Weights of a small GPT-style language model, trained from scratch on English Wikipedia: width 192, untied embeddings.
MLP neurons of a small language model. Each row is named by its layer, matrix (gate and up: input weights) and neuron, and shows model dimensions 0-191. Each number is 128 + 24 x the weight over its row's rms, rounded and kept within 0 to 255. Numbers have three digits each. A neuron's up and down rows have the sign that makes its largest values positive.
After each neuron's rows, "fires on" lists the tokens most often at its 100 highest values on Wikipedia text that the model never trained on. A number after a token or word is its count.

L4.gate156:122144155109143122074147097088118119114107115138142126144172128097120101096140105123119152108126120082112138117138144155129139119118086067082122119133101123137150105135100121078129111109147102159108173141139074094112145079148138085102134127117138143133108134089138127163093159134117172116135169111125113137180129114120161116106115108136150156104140162111130125141115057124111144173102163114138131099134125123120117178112138134104182113137153080147112128118141157156102129105090141142118147150122147079155166128087140108108139144146143182134146140124130125139123078111134096138
L4.up156:093132113096162129112121112137134125110134094142120098092146160129101129146161119104099110148115119131123157142135157144145122124090110100070124142128107146149173173106117160063117105099107126140123144119160100098139112092098140118137105154118114154125098123071099127154107175099119150118147166152102101148124154140180143152106123141161116133088123115124128128111124062134140156136110153157125110152099130156130112179134108093122112155145090089135146126106099151125135105137110152135106186136144170168143113161129109084122113135122142147121181098104120103116129125077096136114
fires on: "\n" 100

L3.gate325:103115112167135079138137110103155134127089098089158140123076124141142116192138118130129153112119139128119122143190178129131164103136135116073089143154161090119146105168134129131125133122114115085112099170125155072118109156120151160109149131138105124132148133113114129175161084113119120137118131105110078122162100076140166123151099143126134156162142082131127145106124159124122090145162137158144131160105122139111195139095091128132135139132144113132115107124124155107155137119119137127134146131093117098130139131122158142150126084106062165137116144092151112148135154125117112117
L3.up325:107131141112153112129127138119153120161087097123135157153097104104166145148113128135153099186171137145122132152122148138101136108142097171129119154198137098118096096151122119126095090130129171117113136096137154140134156104147093121139129143138118139082115140109137091089132107108119113124104149112073152167142144082136155107140141125128146170132149115136112153116131198160161129086156136143106082154124126164120162137114136129144085133109149132125086129137156159122115114078133133103121118179107136136134127140157098147177104117106113132161080151112096114104143127078114128138
fires on: " ear" 27, " an" 21, "x" 14, "gh" 12, "igh" 10, "ar" 8

L3.gate10:120128104071147107155098150144108146089105148102131117140106120089085172146119137101136089080085132122120142099126165154151131125140083135106096152138111077148112119136113126124135147148169120132152138158092137101154127142152088120153134120110088120146122180129108151144171191136126108127143131102089138164110144154147117136091115105138125113123166095162149127105092104097095134091146148102134119164133131149137107087101136132139142104111132114102091108081113169108096118138131095136114131169087093105146142156129119130136139151151128122163112141116121181112101149104136111171
L3.up10:125089118125117105194148164151120169134121142129119168157156164147143122172169128149130139104116147146126153094122143137140135106134081136095116128173123118148149123128137125120133179138176142122113141158088136152148159120146083105167107115113122102126136155135154151113197144132160098076108110139128137120129102156176108120132125141104176097143093124137112098134113093111113134108127148112154112151073122150151128090153141135140154125142123133132108137145137169144107115135080115168158148127106152138176147147140169137103138130139155088152106137092126188136098124122155099153
fires on: " her" 50, " an" 19, "s" 9, "he" 8, " his" 6, "an" 4

L4.gate292:130123113152131138142069100129092122097129166161118173110167145148140105164096149161124071173121150166097130109162145125148141091083119144127086155112163146115113135163159135131099177123140129132157132093073143108125146150092142122139156118115156125136096165119147134109134133109156147085107127150129148143107135092129156098143149129161105130134120130118137137090122148170128139144126149119115139148107109119133154134137139107130167124146133169150163118131076130148135125130095148080135092094134122116167124125132158190153121152096176131142095142139158149139124100131066122098
L4.up292:097178129109136142130114116124100131107095178153118143126113109128123114142138138140124133169139117127157133137148115114130131115119155127131134128134154107085104155113121094117138118086117117126122119138098115123137129142117182065062086171153118129151143094112166125165105151091132138135146138141119151134086093148168140177118142121119165124132158144075198129131132122100129100099129133078112108123135119144136147124109116122116168152133115173133128139128115129130127121161164093125121146169147190170137149112176174135095148184120118139161085126100101101155149156122138104111
fires on: "et" 24, "oin" 19, "x" 17, "il" 11, "port" 11, "est" 7

L3.gate27:144148111133089112081110107108124127138150113143109081157128108143121153164132133095110121149113155136076144142122148190189094130152137109143135142142152108138126115137156131104116132091118105102148120139119127096140107139151155119127114134135089161130136131133118128084113128118154165176106174177111078130102095132108132120132149104170126111157158127152155137087113112145119121146115140100161147115130098095083182124122127126120114122141147150117176124115128161128132146117137156107104169137166155135091117067102118108175139149123119134098097156091114096097162168139129165087
L3.up27:083132144147142114091163074106161104138098121130110152145130106141126130138102121107153115145127143125127112114148137081173121126134140125126162168113157125130147131107153160142088102123139114155144125085128181117123149150126117087204115130121140120160122124198141130142112068127150158153101170153157095140171176120179165144125127110161108078112171116146127116109135131150129135128106136103114132148110113127128136102115127125111103161149148136119104101161113164111142131116170193127102150148148145114136165147106166108113109128124093118134125107165119121103146162130087128116
fires on: "u" 52, "du" 22, "ree" 15, "are" 6, " bu" 4

L3.gate379:136149096139185111101156131129138133116113118108174120133155126117111138139113121108126116124163114185061183147151147126145084132118134140166110126159129105143113133091121167148103099096132119145120118114130149096132111101146129137143138103142125181127133139088144110068122101112153169131098148154154129105122116140138111117099130114098145119085175153112081169088099162118109159096148142141093121106145141137162169098168136139120130110145158157124093157096116132141117131135126152066119146138150134110132177097142165137146159136125133100130135110065145128127139118170131150131
L3.up379:116110107146131109115111145126125106116098112143152148142131123150090111132098099093131104108156158154092127163172164105148107125111135149163125123140125096101117112108128145120091137091108079082140114151126127122144110149173121116109090074100117122125131126095122105086113100153138155117117154156162137137111111139162121101086192120103132104124151129122106172129099123155108165087148113158151102118141147146156177083149167146102137110129155139120130139133092137136117097127102113051123150167144125118111128089145166155144104090142157082151159122102119148084137157140127124136
fires on: " bu" 37, "u" 30, " ch" 18, "ch" 10, "ish" 5

L4.gate420:178118191132167146083135165086118148130146147136129101141113176139167114134104083116127137143137130143159101106126128125153135095115160139147145115119108122113147110116133101128142102092149131123140118119141120138106096062090119137121133165115150117127132137108116117171131134117120135117137098111149161164090163125140141121174166086158172092153121163135136128124101125130164108104092150102149128100161075157118100112095137150122108069132091160140136115134084138093095169113132117139105116088147125118112089112079128112157106155153139147141171142155128146138109133095145117154
L4.up420:122139133117122088139121130115110129133162185110137156137120137153124111137102107120106143115105161120165166155129144128187152104134154121065108146143135125150138173068134109145128134085160156121123131164161181109133107102158113187134103130124100124159074129132177101094143154106116100122104168137131121162149131108152121150133161131148173146145141107155129139161135146130124126142100134106157138140095122117130099127145095116119105142131120172156133134141191090118161122136162117140107110071136133141080174087124123099127159127098113116124148127152153133148101155149130150153
fires on: "b" 18, "iss" 10, "os" 9, "ill" 9, "and" 6, " by" 6

L3.gate466:149161128133102101102111102153161092131117109124140160100143117105125115071108127109147137160163131080120139119150095143113140104150182133123158134097146140100139138124140136113157125107149141119173123153135142139142088127124121149125098071112132113109137133101132143159138102112161181120108138123155088128137087130173133100144112138124077122131158136143121137109118119105105167104108138093140086124126138092136107151128113161153125191170125129102128108147148100118093121096164124130094124151129162149113108158152082177141142190127143163135150163109084093183133127103135109111
L3.up466:102123167071112152137095138127162122134129127109138109151149132118123105131128138129083153128121064124096094137146096127119135123121179128104190103068123104135152145118094089098187105098168136135133130162096116136154150131116123154156130150106139154134137071107105100166135146154120151120141131108116167137126156088143148102119129152087134136149154156137105182104122125134136106099138126135123173145119140129107168092148096110155131176116151108111165137135141089146128142071150132136153130131114130120156097114185126139143138140133156130150138126119128079111139157113101101098
fires on: " th" 100

L4.gate477:129145150131135174132118105113117164105133098106141183141103116157142123147158141079136101100117126143122094109172140170126132153109185085097137110125131070126132151122115130108117157116106100125125128182142115137102115117124119144114141098137179090157138123107130144158164122158106116075119150128139137110103105108074073130132134116171108161142095125158141155133165142114092118102133148087123116168082118125099117138103153124139118109134108100082117164108120125115121146124083146132139111156182122155151106142134102159153142124165149167131128090116148133173115131101109121098
L4.up477:095159160146137120115092144101093134134121108105132148133116129106115129124163132121113130126133086125134082146151114169147122097156118202087097115153116066146140112106143124138097112204155141133162122185149122111138110124122111124126094139109112121140147107162142125091120149127117113111100068127127115103113084117137138105178128147157086134142142132122123137144153139127151125084138115149133159136160080118107120147171128074121150108170142112138139136148127142152145130082119092126152138164179117167187162121132140114105122123128151162145110166145117108150114108111131132152
fires on: "it" 71, "if" 8, "rit" 8, "act" 4

L3.gate367:112134110121138109124136157094118151171142122133135102139151140116107112161130133146073156137076129160123113115082073149155137094113126133114123130127125122120180129120145128116093190100131123133114124074130153105178141147126156163085116113124095149127127111158124164126113084127172129135157167143118083138142095112133109112148110167094128118116094152136126150130123150137133056111138103119106154093120121142164136154146129161113129118154112128053149094139131146139092156158137153150134166126090137151123135091093131127187109103109098140133121112146118121116167135116132164112
L3.up367:151135133109072118138135095138099136159103125123138155151152156155127104100130110144173129106118101143157140104071135112137157135103124118129086124140118111106181111152166110089109152127095107148147134099159140108135155133146108135093139107155154112146133165118076154102171098120157087129106126167159104121135126122118090137153128137150141124117090149147134160156100157120092123126125166079115160141149128093102133130151095060115133121135126146110111126152109106100126185107098132123144102137117143133128119114130130146120130084128134140160125148144158229094138109118143135110
fires on: " qu" 40, " V" 36, "u" 15, "qu" 4

L3.gate256:112161155120146164147121139144128142117152135134132155128144162088106167122178129073072110122137140113162131156138132102123137111093148120131137148135098109133133087111103167125140138145113119136152089162123124137116144116138135160116142082143106176128116120126104144105121140131126103118084153179172165060171148137115110131133129156088127150173154150144111151125124110122117132115140139151169136067155103089132123159102136127156099189155121110097124122108127115128119089129114109134167123114153154122112143100123153163119098123143115128141158091105118129158139112119155213131
L3.up256:079181115140129138148109104132169156136146097122126093137112167085164133146133172110098164088124105141131122137160142090153122118131136130110133136112158139145184121112146138138175109145069145131149099106125093083146144105109161127101108112102115149105113148155106124133125124189172154080120159110138139106148132133112128103156139128121145112136192142106128118137130153138109133149092153136166148080128096140093099109134133098100138175105138145112147095121131139156136108101145139155121055117146123132176109149131154140142108136130141082134146113103125131141140132117124185135
fires on: "\n" 50, " ==" 23, "==" 22, "===" 5

L3.gate333:103128124142157137122120126122134151131115082135145105147108129198113119118130124131114124134152120130100110141151155139121112106089104114110130121178144145144132121111058108152098137117179151149115121126124144121155152078112112113140096136085158089105147185113164120096142129097164158158105159115148127158134138121110162114151103137134095137107126161125121135086062152151073142117140156173088114132102109127099192131119118138161135099119134133109102102110147155124128115162084114153078179130095167142155129137169137102114143121118118115089127131121146143101141095143120118125
L3.up333:090118148115104166122087122131150174126094093133153119120191115106132128151133121105110148134137120143131136039158117081149127136125088074068119120179128158119139161118104142118140105145098139111150131151175156135117101133149108124126128137120144100114087126113128108129160154089098093110124118157157124183141156109125168140130121115132150153065148112137116123134072106134086096124133137136121140112115111107150140126141133134138109125171151154132099126130139124139115127129104103152143146123132128139164134143099141100103162181112141139114100090096120135101088124147115144073
fires on: "\n" 90, "le" 7

L4.gate191:129126161140161148128111139134118117105125096133129119079155125100101107142141173090086124145126156143106127138162142123186133136102136114067130130162152098115141154098089133095174151158166100165126176142103108137124139093117143109096127135091118131145105164115134090130146129137128125127111160118096143102145129139132151136123126103146121153084143133107124132133076070105158143105154127185143143083081144097120085144115141137121136115122137135146101120111099163135142118098112108137084128124103123113139088116091117063122140165156161184123101126100159108114133123114115158113
L4.up191:093154133137127136113095153105150127148125128158127134095212144114135103156132153085114122135076140112100133135129156115158152139086140130080135151148137157091151142118159151104149156140144103154132129143155112125129140121143105125110128140128131107104085160116139106168143106157140104117122136138124144176156132147128176163127166126115113123102094135163095118135065097111084129088159135165132132116132133103153132171128150152120108101144167132106109083121122187075119138102153098144078159094078123129116102135143112100140128137150117160108102106108134147115140099110118161134
fires on: "\n" 62, "ite" 8, " as" 8, "ch" 8, "ies" 7, " was" 6

L4.gate117:119124121148106096133124153110103148100131100144132078065148131198158122147140131097144123092120114142110129096132123102112134094122124142159119114189148118145175130156132147131135186137184131113146144153160116113155136119167146120107144112132112066107122154128133164139083129123103136143169117113096139119151114118149157165160143123104166116169110097102120122082114125170170092181094124136065145111103117113135136129127147136147133126156120151139174119137106144118135089132152133096112128152127107118113147111121157100106131119156140134110119143135132121113148104184169163123
L4.up117:104142150119145086111097178057101154102087114166138110116125142181088122156134158109096153112143100134130137117104136114095150111116135114111090105158125100140124151110153162131167167123120127121164127145113118105135167152136154126155172093101111120126119095131122127153166111068089121120127148166105152136141088136123150112148145121119137133175125106066153114099166138108135139114161086102105151141133136119083138133145076125174160094113119133120159152134157114137120105102165123105116124151124081121137139109151133142098114095158109117121124121159143120111172132150153114119
fires on: "es" 28, " cons" 27, "et" 18, "el" 11, " res" 10

L4.gate196:122144131152121149126139078138098135107164096174164113091149094164132141092147100119138087135113126137139131149167115114162170120153105114120108102100138144093128136126154205180118133134097089142119116123114147126143143140125144153130119105103138116145155109109111093148093137151157155113134096154164135084131135097122169145117154141142118100169146147166139103103120111174124132087094145121118167120119107108113096122116107112122107067149132195093131155150136123118125094173175155142165144111147136159144149100099102113109159121147093144119112120135123122132108165136113109118
L4.up196:104092133134104126099115093140081128133136148160164102146153129127125163107128117104113151124151135121118127090118126123130129129137176090150107087140151129092158135128138108160130124127140078154127183122170117158096142098118128156144094149086082121113136125103142123118118141127140135116098148141124084162051064165147123164125134150102104117149136152116153140136115132108166086135147179126106107116145134155121124150130152148150131147114179143149077126129142109124134144116141139165116128092087117148142143116153106108121157109142125117190123109081177099113153150094165104116
fires on: " not" 55, " res" 10, "ade" 8, "o" 4

L4.gate184:131196134136146135098145117123134111115186141129138113150144127116158145131133093123120134132120111138118058124167131126142142098139162089092154163110126090106152133086122101127136110121148146144105119094097129123142130089147101111092164138161133088155162122115118123101123123152123075145175161101146149144162125123136133145122145139160143112161133117184123181123117099108148141121161160146101125141124139131164144150085129072111183117132119147142098201107102137127139090130140153118090119097171168097113157152102161127149123161146114148138135129151111122112154122141110123141
L4.up184:110164142095132159114135142142145101172147132117132148105121121139104161113096117143158100166111158132129084110149147140114135071139166113105099146117162104140121141159128100149159133143091114138133125137094090112152135101120135115158133143169098162135105094100093142116153130106147141111115132127118119180147123144206153114124136123120117117141133140140127133113120137083156086117134117165127131107145187157118144129105126141161120117163075097106140140098107150124128154118122073094126152131171102108121103165132156088124155143127090169133149115148073114066125090117110151124
fires on: " me" 26, "it" 24, "e" 22, ")," 13, "om" 7

L3.gate317:097134156171129118100124118074139110126149132104169134156093135139117106167125069156121150123131159148108132109136127137105139091115107059151140139125102110080112137136153118111111105150126102112114108094168133120141153150132138163121116117170136157155140125132171164171145152142114119141137180160129100153151103170146080134105145096126112124111138166114113125140145126137146105097119126094125134128133121139107160173134157120125119152109091110124156168175104148118149096118119153088092140156081153105155139082136103161145085132127153153126110118138154126147105147108110192114
L3.up317:119088126160117160116099134112119144139134120176120156122104151124133108144142074082119129143137133138123140103138143092154167098132115145122118140177099089082155158122080147113138127138150105101185112102108111110136116112134109128099117111101136138131123087130165093116119136100126161149144148112129112151124105136145117097120135111122098127105133162138144168144123134099167145108177144123133113146106139122138193137157142082153156104083138120163120153140077135114171157114176147081111100166135137152152116117160143135159091117113153153137089169134119094107132130116095186113
fires on: "x" 70, "if" 12, "et" 8

L3.gate449:077159135161104143106152113087099156118104084086145128137148138102148132134120135166140153154095119132107121103167126139125101099117131129117093125129109135157115114065147099116159111122110031109161111048138153101139134120143122126131157145142120144111079132140089127100143114125096120171113142095094112146116099089133159152142166150181157126118093163154135172132103190108142130134138139160135131122140114143120134141112085120115128110125138148112114093109151102129169142140149137154095100133107145100150127150119128111153130131140129147157135140105100132130154149094109118117
L3.up449:135126113122149110117118125170157079151133104102129148136139101131093163149115139162102129185147066108135137177132131131154115101108138130140128175153131141120145165145117122133122136146123091134138125105116147105093171113138161106099155075140129113133097064145102148097093146123172129172123118113137104126113107152134119137084160109092116181159135085128110104177146140112148116097106140134108119098160126116115144122129134121166120111137157156131153119113134171118129195155114131143100128126143164165113099135117165144157118146107166137166169113144123125140107125163157156090
fires on: "e" 61, " me" 13, "ri" 10, "en" 8, "ced" 4

L4.gate342:156125111132137123117161110093115084128143129078099106157146098123154103138131093136101139139144109143145122120133109135093138176173156134134084139108147106128093080134123109109118140138081088094134117125144150092145078100120137142142096130118145121173171164146109110200084094121123160138124126108179152118128115066102130140127147121146116144132142178161123096112121144117114122157105163139141125144079140075155149108118126143116115152141079158129091120104134101127148095112140083096134149133138120147136117157128136121147160133163140084135110128159133158117153151110159109140
L4.up342:118124129146127140121143168093169103162128119167090092105137143103170116124126094131097111087159126141115148118106163136154171161099099133116106131155129118118145113147109117140081126101149115075153138122112156147110149047160143141120101127120127125121116090124111139113113139067155109158111117121118152124162152138109130156161103113114092140168141165180104104081187121153104092132161165141142141111128105183125105116126140098118132106106129123165161149139150119144140134115137113121114137114121082135139061103096117130134122111097139107118131103159142120139129127176145129117
fires on: "ra" 30, "ran" 10, "at" 10, "er" 9, "os" 9

L3.gate79:149100123113132123143115152120124121105142129098171137142138140119101098151111100134132166150104124130113124154130164135138115113132114121156157144130135137131117093115139126141106144100176106130143081125157136136156127153097109099122089153132122167159078127145132113166133124148142073143148125134127119109127150104156114157170120115114142114201158086158164128175160121178097152151099149109106179120105159098111114130082119124104137152087139120140085077112090163093126099081150160129094120115108116143125138156148141108081111122118116149146157183164144134146147165129104155133
L3.up79:111113137101118121125133144065144152127134109179133128133173104154106114147095138146113174109102120179102126107105138109121178121132141183133159133123150115118104144124117138134131123159162180116115085134142090102134118169082149081101121171122170141142136104154128132120085107162111106155117111141162122127140141132119130149116165129142180142143162085161123134147145094141115154142108134106121117157163164104125136130161103106133100128115120156080110155117112186106094125154111130120168110139191117136115110176136144138109126125145139137119143113107153130139148140178149150091
fires on: "F" 46, "f" 37, " F" 17

L3.gate435:134157137114093130167108143093135097113183103118186127133124159114090140116104169141100107145130117138123097142099150143147118115117126077123158148129122160097157139138130174116127145124126113185093155079111110112131119117149132176106182121127165097153087166131134122152123172051150114120126136128103089098103164137092149131122104087161116132126150170084145127120122095130127117068092152123080132160163146143097125165099114153130132140155131121159102122104116171134163120119126141128143142117135130128108153115115120123119140134133115159113133120118140147108121161140089149106
L3.up435:119172139085101131156103129090130118104145099131196153109161146079105127122106146142124103134150121156128116127142149142143136072104132099124151141156134142110140141114147163111157120168119109177094140081110099113119143093168071173099162119152147126149080147156154118158157126092136116116119141121098129103108175161135166118124120124158171169101128160108135112114082090124110132078124147117122165147176128131133121160140125159142136122166128130134118146131154186111127142113104128130126155130144119152131132140098089105131123120104114143143118119119138157090131150130074142098
fires on: "\n" 94, "und" 6

L4.gate12:171107117142163135147135121122108114163139142131136136134167117112129117161146065112097174164125131109142125137147070073161158194111161085091121129081142113152122148112103145120127139126160151133153127105087136152093143150135153135106095122142124132139119141121120124185126164116119135107139144119132137141098123108148158166166168166146125079132157096160110148126134127125153121122153158163128145120136114102109141171149131164110118134108126082136150150168140151134075149131151104088126130139139136140092127111137113124148142088087121151099132129133084099158106124111187100126
L4.up12:121082130195101094098111134095101132136143094114144109145125155096092112166145093158137148169119136105147159097152104127139117131138149130076116142148176114149121147125136133134115157109172163171124098140116154080155128136082133099159116130173129110136090152103179147163079166128148118097133128124145150130111160143093154126138134185112134093155106138146174120159095142160124160116154153132113105159099103118103091095161150104099143122101133108133121127145140100130138152132145129144157141146148115148144143122119136092161119096178099131098141121113114117127146114136105103136
fires on: "l" 23, "b" 17, " by" 10, "ter" 9, "w" 9, ":" 8

L3.gate182:161135117154140183152132146112108139141129130137095108140146135143133102127116145133148137179116146142136112163158100129125175150119119103128132124120107126110082092129114104136133100121099099094151120166174121172130155101103119111134101168131160116160083134156126070129115129137154098113148100124129151123156134109082126115080111144093165137111100146109140141164125152171157122103142122142129158084140098100124139135144113178151133077159088125124147122113099088138158166142177109115115151091124114112141146142141086154109127124100154085145153117130106159105139190104121152095
L3.up182:104145134180176097136124162119116141135100148113120102140161098124090085124146113123092118101117152152152100131108139085174113152136133138120133124167129162132101140157111123147110115116132113122104128124123177133104110102113106128110104149135143105143182114133136140110131102173109101124153140144131130148167097143103107153128111135107161146148112123106085142148121125144086123094138134162200148175100111161173138085119143141111110113122111159135095149123126166170147153123143103114120113103149061136142142143210119135101157122134154153123121097118118125168121139156136096168
fires on: " on" 54, "os" 13, "z" 8, "ter" 7, "er" 7

L3.gate286:110088137143065151098111130169107133144100127129190124120097133165125116100145116135117134143115128193137139132153136129164124139110111128128102116157115111133179123132113104134125107118129124110144118101166090132108142159129100106111165108129133159101117123153112138078112074095158121101144154159130108114144122161136134103128126137104126082134109130125177135160087128144127149096096132106118160107141172103158130134141156137099141106109105120133078124136128108138097163134178183130097134164106149169134162145124168109155102093086122118151152146152131147116175155141135165089
L3.up286:158087099148140133132141155115131125094080157145150110168145124122098128118121149096104141133116098140137169119133089165145129107124100117173094134094146168172137136112143112128153111102109092121114126130088084118117128098119151110119120149083091176109115134098132110129099094110164099133165097156123172100165125164117110124099151090154173077098111155143100124105139128099149098125147154134118122088175132160133107101094128132100118118147163154102090121164128129110107154122105135101072116146131145148142120112172133110122121116127117136143126135107146117144143188112111155090
fires on: " qu" 40, " bu" 29, "u" 15, " k" 12

L3.gate68:120146121134129121099103173151151143141146161134131083125118116121142130155146114130067129144110073143111127103122164121167157151140117165049103107095146088141138138124072100125104099109135162108113128146118168139115092115101104104149122157114091106140130087109154119141110113123140149142147125139113122150127148121148173107138134117121087138154129141089132130123146152139129152120142094140151182124155136140127137137111138125116128120098119186180147149109150138158121175084092123156177122146137100169142109168132129112136088126109111146126194130159076112114155130121137145150
L3.up68:114131169156119122130099130132144127130130126143148103134101124135130178168123097130142183145121082162079133140153092158110125114126123148103114137132111112118147133102102141076149077096155119131151117134151145168122152113090133116132060156148118095123095112097157112135104121165132107132150131124100150136113106156123147115096171132117159100161141133125113149174154188175123139135150154117099104164091134157157120140127149094131133133157122191134097107152168094142106104150110145175143140156153165129121116092167122136115103133126126111123169140143145128141147122132142113185
fires on: " by" 92, "te" 7

L3.gate36:120091126186123126147143143113135132133142104145153144085125130132152125186135113142109136130117204117106149131141197150179140124086109109090078137119125125116126129157145114109127138141165142100072117102108141122136121156117131119133151124143182088131147137135127124141172157147138184146140134150107125127126101128111127117087108089110115135146100148103128161125158145115101123118177139096102114125102170116076112117144163139107107134140121117130081111124143132159096134123142119130127112146169120156161187165130138104139138102116126190115097134140152150099152097094115152129
L3.up36:101140144144114171131135147180167115086118103114157132132122105135120112156146119147133118069117103110124135147133123104129094104121102142115088142122126117102121136133150142128132105103120159098133177060103113120110106108075161148171107101146135109124140150115168133120141150098168132115138143097146133084123082115111134134110113141113126128133157163141169100128153155120164142089159132160128146131096105117110164155101125092122165162118117168148102145132096122171097133095160142146147115150138085140120144133138130131168164108136081146139142141067092151133134156065115113110
fires on: "il" 76, "if" 14, "gh" 4

L3.gate298:102117123132126136119072114097097145113138121129132123167134133200103100108139128107135118092115109134126089124161156125149187102089137114124129111135150115150120121107135169129126167127124107124130120161142147131107103138112166125148134132131106083114128121134122145131126108130148128104143128172103108143169081082075182129144121145161198127157078104101125119104112130145143127126141136134126105109095122149113128121130105071177145111185146125132154154125128064122137125136136149146097067135151155114157156080148137131112153116140132157168141120162091131099122161121104146123
L3.up298:113102098153162141145103124112109124056153155120154131139132109135136106111135103085148101070092065163117084157121148168130146135098132157115112117134125162176109160089129144128129175148148127128130132116126099193128103109164143095134135131150111089108115132141134127131159146108116133149132123107113085131165119115106118152096124112107105116161137099084152116103139108117156106153131109163148077099096095124145134122143114125151126136161174165145126141109120120122146112114151109143117101142180122115138143104127087148060143139131117122133126110134169098107166155148121164134
fires on: " res" 56, "rans" 23, " per" 18

L3.gate420:190118127086072125160148138163120166109137106108155154146149126126143107159150143134166148103096087141092105136129140108115147107110118122123114126180127088112130121151127073111115147130139108146139186121119140127147090159145124136143134108119101093091141096131134155087148151159155087140122167153148152163129118085128105147107110098154180080132137116150107131118155127139117148092138115133142070129101125088122182125128108138158131143121133101148061113125150155125127134143117126124130115115095132155189110109102123129126108142089105131144110130127141176148123114100085110131
L3.up420:122134153121120133111142088120129146089129163125132163129178137112124154140108128117152092136186125115146159068133134099131171135132106134133125154169134105100144134110137126132152122128102114103130097170039098115108110144064121135115107134105099126103124086128150110121129107164109092149143142101134133124151145101072137106138129117143172143129126094123104163085126125149112149113130150109136119134110131163141142119096128139125146166123145111110092142104113160125104150180115162137141108095101120139163173121144100126118157068104150151136116134100112168135092091090139145090
fires on: " an" 50, " An" 36, "n" 7, "an" 4

L3.gate187:118114144082081096136107160113077115100143126117152111132154114098111175116146099111147172133128114115157129154124113129167135135106136179070146126110130134136113154088093132126122143092154104134126120102112097147152152146134136111145102124107186146144168122128122150158138085110122159137091165100078153095099127129130133148097097113178132116134139140115127146099140130128126135142130108103089146139188136095105107097149143131155136129131143105108106134089148089134109136146147161134156189135131110135136114106134135102141154147170188152181156103105117114117116127134084121158
L3.up187:136105138104068116124144146136141134118115154113148097121162135080098147131122130140163186098114099182113118125133137126097157111126112174114164131110070127173118164105146125125133105123131125108143114149100086153098099153160116118129110118121173154132169116103117156152137128119160116158133156105098101081110117077130093155170072146123118134119131156109153137128141152149116169152160109094120091097146122130114147090114106114121125134152150106094092123111175131124141170124134141154170088173101112135159115107152107114113151116116154134159141102127110157125153149131119147154
fires on: "th" 74, " th" 26

L3.gate92:136135128126091146140104142131130151132104132074148119047133146129119126125151096126133133141102139110081147131124130186115128128111127119118127091117104143123136091140138155131101139160118148114152109099198144131132173093111107079157107130116157102154083140093124123115101070109146183131139146127124125132166139162146134095132128166129086099177148143101117083156135164150133111151145129133130159145108111095115132141175170096111112120187143124140113149125151111147116067092144146136146122116146090141155141145111154151113113107142132130174139146101165129136132155129140147134
L3.up92:150155143122136129135080122142110142105140143116113116092113128150134150132068133122076120146132109094120158116088176103120092125110085130097112127125118143086107146145145111132158157147139149152095110108136141113133171110101123113107153098107112105112138153132120162144145150107180114136114154106112087163154166104139145118142098152080106177143096086133122126150133085112157117130180138137110127128107112176163118156144114123167080120130103095123165127108119139156105152138186123147147145147101108135121093146125091141139105099160094152171148178126122149134113121098135108092
fires on: "ed" 42, " under" 42, "h" 5, "-" 4

L3.gate166:132185115164132129134102137140133111091109136096120118090151125143097112166133134150073122139128122167123149163173148140131143117119151123135140152166155114104106148069144145097151150175110152162122118103150158120158178111129092119087128114142116105134113162139140090158172154112161085173110151136134174137150125142142185159127119130155126126108103136157157119130116127094117155101173159156148155070111091058132151138115153128089147141113134131110134100130174164112109103105101131130129153147110156119137126149151136134122118121112135113126128113102151157107151143108133154122
L3.up166:120133117133140107121132160127145092118150114119116109103136132139117124107149137167116106118128157144111125176103136101179114136117143094134104142137133100102121116093126157112116139143144128155153122146111186085153129138102098112108117107103135126144071144141131115151145138127149122093141119186073142111142149175124139152119157100126094146097114102154125094136060150111126141086142147166139106101113143036094104164112121140134115144132166158103156071153156120160102107093136114151111163126087116079121096120149143148097139115130127120086108131096145134124150141114135110109
fires on: "\n" 98

L3.gate321:120093093119121114117117112141122112143125081125186148119112105152126123149123105151133126133147140139107074112126109112152085163097136108101086144123160114125124164138093098125091125136116136137127164139161144098122152141105144113118125146154109167137115163125111070135133136143141121099114109120141082127094124074157143126118073122130123123156101138149115151123150138095078170123148111105134087135097141129076105114142117091130084135116167089156090142160126138129157120140145156106121142136096111143070058114163164126098105140135137139102138078141157134142138131143178104125
L3.up321:101103141140117095123127130147160101140126090096103131093142149120108155148126154149119169118112145172091140127117139158109119155158108107110127156147117100147140132167113059087077138159149141163099131138118124140128164154124151107149137128143124162116115131174132109082128121150116112098126164097131113089110129111145163173151090151094117147132158131114186161143113125112098120106139126143154119175110130101086138154130099136139120123122104079133123154111136141121156128133152145092111146140174072147109130146146154153116121107158171084082135095155108146134139122144128135066
fires on: "g" 31, " Sc" 29, "F" 19, "t" 8, "f" 4, "I" 4